From a checkpoint of a small transformer trained on Wikipedia.
Size: 9 layers, width 512, vocabulary 18023.
Training: a variant of Muon for these matrices, 620M tokens, 9889 steps.
MLP neurons of a small language model. Each row is named by its layer, matrix (up: input weights) and neuron, and shows model dimensions 256-383. Each number is 128 + 32 x the weight over its row's rms, rounded and kept within 0 to 255.
After each neuron's rows, "fires on" lists the tokens most often at its 100 highest values on Wikipedia text that the model never trained on.

L4.up1122 [180 136 103  55 171  80 106  95 122 142 107 137 120 130 183 119 128  86 113 155 178 119 159 135 136 126 129 170 116 137 112 167 115 146 107 137 136 101 184 119 133 132 145 108  89  93 129 175 116 125 119 159 151  75  90 191 125 122  75 129 159 112 133  93 137 138 177 100 161 150 135 101  90 138 124 112 104 124  70 172 107 128 101 130 179 168 141  92 161 124 173 137 123 172 119 105 102  62 127 120 151 187  68 149 170 139 126 143 141 141 129  43 171  96 139 112 201 231 163 176 121 161 117 108 199 150 141  97]
fires on: ","

L5.up1060 [102 134 129 159 135 105 167  91 181 161 151 127  94 195 129 148  79 146  82 112  91 121 152 132 155 117 153 155 161 128 119 173 166 107 150 110 131  69 176 122 118 126 104 120  99 154 133 156  92  86 133 148 101 123  72  48  97 120 138 146 106 162 127 158 167 134 130 109 136 102 133 112 139 161 186 133 148  93 125 149 108 167 114 147 109 183 114 130 138 106 184 161 134 101 118 133 218 156  96 142  92  90  92 110  82  86 108 135 134 100 138 118 117 156 175 179 127 134 138 161  66 121 114 126 148 129  66 124]
fires on: " ", " who", " later", " few"

L4.up1216 [178  79  48 109 111 103  94 118 107 123 150 148  72 103  89 146  70 102 134 145 129 126 104 173 141 131 133 173 148 149 166 132 130  84 148 167 142 137 159 150 161 131  88  95 155 116 124 124 110 112 118 110 129 130 109 160 101 108 104  98 165 149 151 118 136 107 149 100 155 161 125 193 115 160 115 122 101  53 127 160 144  90 112 185 155 141 126 113 106 116 102 113  76 155 158 145 155  55 153 103 158 112 109  56 131 132 185 112 163 140  77 124 104  90 101 149 173 131 145 150 195  50 134 123 106 187 123 131]
fires on: ","

L5.up856 [100 137 131 105 135 144 147 110 150 160 152 140 107 105 129  46 129 104 125 135 121 119 128 186 109 119 109 171 111 142 134 111 123  80 181 107 138 121 115 114 212 148 160  62 136 134 157 127  98 131 144 178 139 129 101  79 123  70 117 147 113 113  91  71  85 180 114  99 139  91 114  65 101  89 100 104 107 167  96 121 163 139 131 121 135 115 145 195 134 170 106 175 118 189 123  76 183 111 129 104 153 154 112  80 175 147 140 108 173 157 191  77 125 164 131 151 124 170 111 109 152 133 112 179 113 117 128 129]
fires on: " v", " for", " f", " p", "p", " to"

L5.up1409 [ 81 155 120 153 154 111 146 137  43  95 107 175  97 176  90 146 127 151 112  94 129 100 158 133 112 120 134 185  67 149  81 115 149 118 188 108 106 136 131 143 155 159 110 169 147 166 120 153 100 138 179  67  83 144 158 190 150 111  87 150 126 126 140 145 172  92  69 118 115 164 138 152  68 109 117 134 127  79 130 122 133 107 122 146 110 144 133 190 152 163 146 141 167 121 140 135 157 126 176 133 101  60  70  59 126 199 120  76 104 158 129 112 130 117  92 133  98 101 132 119 195 179 113 177  85 169  96 106]
fires on: ".", "\n", "'", " /", " in"

L5.up379 [194 189 124 145 120  90 113 127 127 116 191 167 115 108 128 106  97 146 141  99 169 149 133 144 108  96 153 143  94  74  66 115 121 157 136 109  78 153 117 144  96 131 111 161 152 134 168  75 200 146 165 150 180 126 190 161 151  69 125 155 150  75 145 158  81 152  82  75 144 137 146 145 125 150  99 149 187  73  55 112 105  96 107 177 160 151 102 122 120 159 154  54 164 174  18  93 128 141 132 118 105  99 148 145 156 142  69 136 126 160 146 167  99 112 127 168 100 128 173 129  85 157 107  81 122  83 140 158]
fires on: "',", ",", ":", " |", " :", " &"

L4.up1504 [122 113 174 126 102 145 120  82 140 124 117 116  89 102 112 103 179 128 161 123 114 146 164 137 100  98 117 136 119 173 187 140 112 126 120 122 109 178 140 125 145 142 173 225 100 173  58 123  70  87 154 118  98 142 107 100 128  62  67 141 100 142 136 152 109 126  99  72 115 162 132 133  72 135 145 150 163 113 138 160 117 145 122 112 166 137 102 129 150 177 131 131 134  88 127 109 209 112 126 132 142 201 180 128 137 113 149 105 191 105 131 123 100  82 149 174 139  94 119 135 123 126 146 149  51 136 148 177]
fires on: "p", "P", "-p"

L4.up1089 [128 134 102 123 103 169 147 136 121  86 125 119 121 105 114 167 120 128  86 172 140 113 126 126 160 129 174 117 131 129 148 101 158 147 107  84  81 167 146 106  85 134 165  93 129  95 116 200 128 193  82 138 129 124  75 130  55 128 159 121 148  86  97  48 162 143  76 184 145 141 168 132 145 145 139 124 102 204 135 145 190 110 140 137  96  97  93 128 142 114 142 187 110 114 125 132 104 101 160 135 167 145 136 131 104 176 127 138  96 140 131 133 151 147  48 137 114 118 131 118  93 139 106 122  73 108 184 139]
fires on: ":", "–"

L4.up614 [158 161 127 149  68 177 112 107 157 158 186 160 159  70 128 157 129 114 116  97 156 106 134 134 255 150 137 174 149 127 110 163 136 172 122 117 163  97  81 119  85 131 127 176  99 102 134 156 104 149 135 155 152 157  95 157 155 153  98 133 131 126 133 123 130 167 125 126 108 115 196 177 155  48  72 131 111 114 145 162 151  14  86 146 121 103  91  65 126 126 102 110  86 153 130  74 130 145  87 151 116 111 132 127 122 118  91 118  70 134  81  62  87  96 137 112 127 161 165 109 117 139 177 104  99  93 113 102]
fires on: " and", ",", " (", " ", "-"

L4.up471 [186 198 109 134 120 162 137 136 126 142 186 111 141 136 138 107  83  92 165 175 110 134 127 179 108  46 129 130 134 108 130 154 167 171  58  57 144 120  77 167 160 100 123 193  14 109 142  79  99 122 181 139  44 177 111  86 139  74  73 119 189  48  76 106 173 121 143 131 165 144 141 125 166 137 132 134 114 175 113 125 182 102 123 138 135 148  85 183  77 112 133 155 103 106 146 122 133 186 101 101 144 163 106 181 119 159 121 133  56 122 128  88 133 141 104 133 122 139 155 111 108 134 189 172  92 116 152  76]
fires on: ")", ":", " b", "."

L5.up1193 [113 107 101 118 139 134 145 127 183 106 102 116  97 179 112 133 148 141 111 126 170 159 151 121 119  54  97 163  75 170  97 125 158 101 154  58 150 134 105  83 154 124 131 120  56 148 139 110 117  83 202 121 106 115 120 121 126 141 168 174 132  78  45 124 146 114  97 137 163  23 104 130 126 119 111 120  84 115 166 128 111 117 197 154 180 124 137 184 115 107 155 180 105 133 121 155 127 133 126 165 134 139 123 184 112 166 171  86 126 158 132 151 132 163 106 161 102 142 153 127 166 153 166 171 180 142 158 140]
fires on: " and", " or", " G", " to", "ll"

L5.up907 [142 142 143  78 145 104 165 128 108  93 174  91  45 150 104 145 157  73 127 132 118 109 131 158  99 131 116 168 109 156 164 154 155 156 170 117 131 167 156  91 164 169 129 125 128 105 138 136 149 160 119 119 156 118 167 110 139 129 112 138 217  92 112  95 122 153 140 127 130 114 179 143 124  76 141 147 135 151 139 135  90  86  65 121 164 131 113 142 147  90 164 157 113  43 152 133 107  85 139 100 124 194 130 124 134 126 130 111 122 133 133 124 164 111  86 135 109  89  59 161 162 177 103 107 132  94 117 130]
fires on: " and", " bl", " Year", " by", " Category", " in"

L5.up1208 [119 108 112 114  37 122  96  78 149 116 161 160 123 168 160 114 134 172 113 155 136 184 169 106 153 153  61 119  94 150 128  96 175 127 127 157 119  78 132 181 118 210  99 129 129 128 144 131 168 142  98 164 153 128  71  63 190 137  64 178 144 134  95 112 137 115 126 132 103 134 128  71 120 126 132  82 143 141 144 118 139  79 155 172 125  94 109 134 144 164 130 166 114 172 120 137  70 119 161  74 155 131 158  68 153 150 155 136  93 176  99 108 177 138 124 146 124 144 127  82 155 111  86 162  82 110 179  82]
fires on: ")", "%", ":", ")}"

L4.up1461 [137 117 118 140 123 188 144 116  53 117 108 116 119 135 134 145 143 168 132  46 125 140 122 134 114 102 193 134 127 128 108 143 122 107 139 210  87 154 149 188 138 107 146 101 120 157 178 179 119 179 126 158  76 150 119 165 160 112 106  80 132 146 118 109 147  48 138 120 158  98 151  74 110  70 168 160 146 131 128 115 161 124 147  91  89 121 149 116 145 111 153 149 126 153 146  99 157 145 153  89 115 125  44 101 186 150 193  78 134 126  82 143 100 122 137 194 105 156 162 200 111 160  92 167  74 173 129 129]
fires on: " ", ".", " |"

L4.up673 [183 105 110 140 111 156 108 117  78  96 104  95 108 115  95 119 148  65 152 105 147 153 143 133 152 151  91  33 183 148 172 131 123 163 100 129 181 133 127 144 139 108 127  82 184  78 146 160 113 170 138 157 135 115 157  61 118 146 160 169 134 140 114 115 169 117 186 112 173 140 119 165  95 141 144 128 125  94  16 156  99 120 110  71 149 149 133 121 168 166  92 140  61 122  73 156 128 105 111 197 151 103 164  73 127 119 127 148  85  48  92 143 130  64  91 176  94 127 161 124 104  33 114 119 102 128 129 157]
fires on: " ", ",", "\n"

L4.up709 [106  97 130  67 145  63  96  94 159 115  86 122 131 154  89 114  87 162  92  64  97 155 138 139 157 137 127  96 128 115  99 138 159 152 151 124 115 135 153 126 156 114  86 167 172 209 134 148  98 128  63 155 104 148 168 127 133  93 104  82 179 133 181 104  80 128 159 135 143 143 115 112  87  75 148 139 113 170  88 112 136 117 123 140 186 129  98 107 162 157 109 165  65  98 132  74 194  65 120 147 123 153 131 124  89 120 133  96 173 110 141 149  91 103 119 106 135 136 111 140 124 120  64  95  97 172 118 165]
fires on: " ", " $", " Red", " University", " age", "ig"

L5.up578 [200 127 163 139 129 116 117  84  96 135  91  73  68 149 131 188 162 104 117 144 139 137 140 146 108 109 129 141  93  99 128  65 159 140 111 122  78 121  82  84  89 133  65 178 124 145 148 152 105 118 152 160 127 228 119 112 142 130 125 132 125 211  99  64 133  73 128  97 162 131 191 115 101 111 180 100 209 112  70  92 176 155  92 107 175 131 130  93 155 119 155 115 107 149  49 145 115 127  50 128  91 140 174 148 200  65  90 124 120 160 129 145 118 156 125 175 135  81 139 120  97 169  97  87  44 191 130 148]
fires on: "',", ":", " |", " Paul", " Richard"

L5.up359 [164 129  78  96 115 174 162 123 119 172 200 132 175 175 118 145 176 126 113 127 178 177 134 117 136 120 106 144 109 133  79 144 105 137 105  81  96 120 133 107 118 102  93  80 143 146 136 146 125 138 154  98  94 129  83 114 139 156 156 137  98 126  67 129 145  95 105  79 130 197 124 148 161 152  99 127 133 114 113 155 196 151 101 113 156 148 105  62 197 195 154  96 131  89 122 132 128 111 124 155 185 182 139 123 111 109  94 110  69 122 126 118 126  98  89 151 136 102 167 122  95 133 108 196 108  89 133 191]
fires on: ":", "t", "′"

L4.up231 [ 77 189 126 116 111 127 120  73 179 144 187  86 147 171 123  85 111  94 171 128 101 106  84 151 165 121 153 136 113  96 173 112 155  41 106  71 142 187 136  95 119 156 107 102 146 117 147 147 118 107 106 111 103 102  61 176 130 106  66 150 116 115 151  66 182 117 155 142 137 109 115 163 130 149 109 161 149 194 104 152 130 113 153 139 208 120 163 100 135 140 162 126 131 102 117 173  78  84 147 101 149 179 119  62 102 128 184 134 123 147  62 138  88 108 112 184 151  91 162  92 129 158 140 166 115 104 119  74]
fires on: ":", " c", "′", " ", "°"

L5.up768 [117 151 148 147 130 210 140 130 150 118 143 150 138 130 170 171 177 128 121 117 132  83 120 158 107  76 127 178 126 166 155 138 168 137 109  92  65  98  97 125 105 132 161 127  84 100 165 112 101 199 108  97 201 150  64 155 124 102  87 148 150 143 136  99 100 177 205 127  92 121 130 149  84 117 127  77  88  66  97  70 138 155 185 146  97 143 121 140 129  93 119 138 129 112 148  74 119 121 210 198 127 114  84 127 149 168 123 120 162  99 118  62 182  74 147 101 108 102 124  51  95 158 164 138 104 108 102 126]
fires on: " and", ",", "K", "ik", "Sh", "ō"

L5.up791 [130  85 107 102 115 132  87  85 171 145  71 164 118 147  91 124  75 159 124 107  75 131 151 154 161 125 175 110 148 112  61 138  92 122 138 152 158 142 114 145 159 144  74 112 118  96 160 111 196  63 110  63 122 152 181 165 112 117 130 151 150 173 181 122 120 116 141 107 141 190 127 143 143  11 165 142 141 136 110 125 178 130 145 143 162  90  94 109 121 159 207 132  82 112 112 178 110 104 120  82 138 146 113 121 123  98 165 145 170 127 140  95 172 148 148 131 136 112 125 144 123 142  80 145 101 171 160 119]
fires on: " ", ")\n", "\n", " $"

L4.up210 [185 132 117 134 181 134 110 138 137 130 148 127 160  70 146 129 100 114  84 112 176 128 111 120 141 178 153 106 108 131 135 181 197 114 138  85 129  56 163 137 123 143 178  99  72 194 146 138 122  93 155 132  69 111 134 115 125  83 125 155 186  98 117  92 133 183  95  43 138 124 160 114 151 144  97 118 112 114 117 101 188 149 145 100 124 130 135 149 109 108 164 188 151 123 119 128  92 191 203 156 108  96 123 108 143 123 181  59 137 183  46 136 128 176 105  69 109 101 124 111 163 107 120 105 146  74 137 162]
fires on: " and", " had", " or", " have", ",", ":"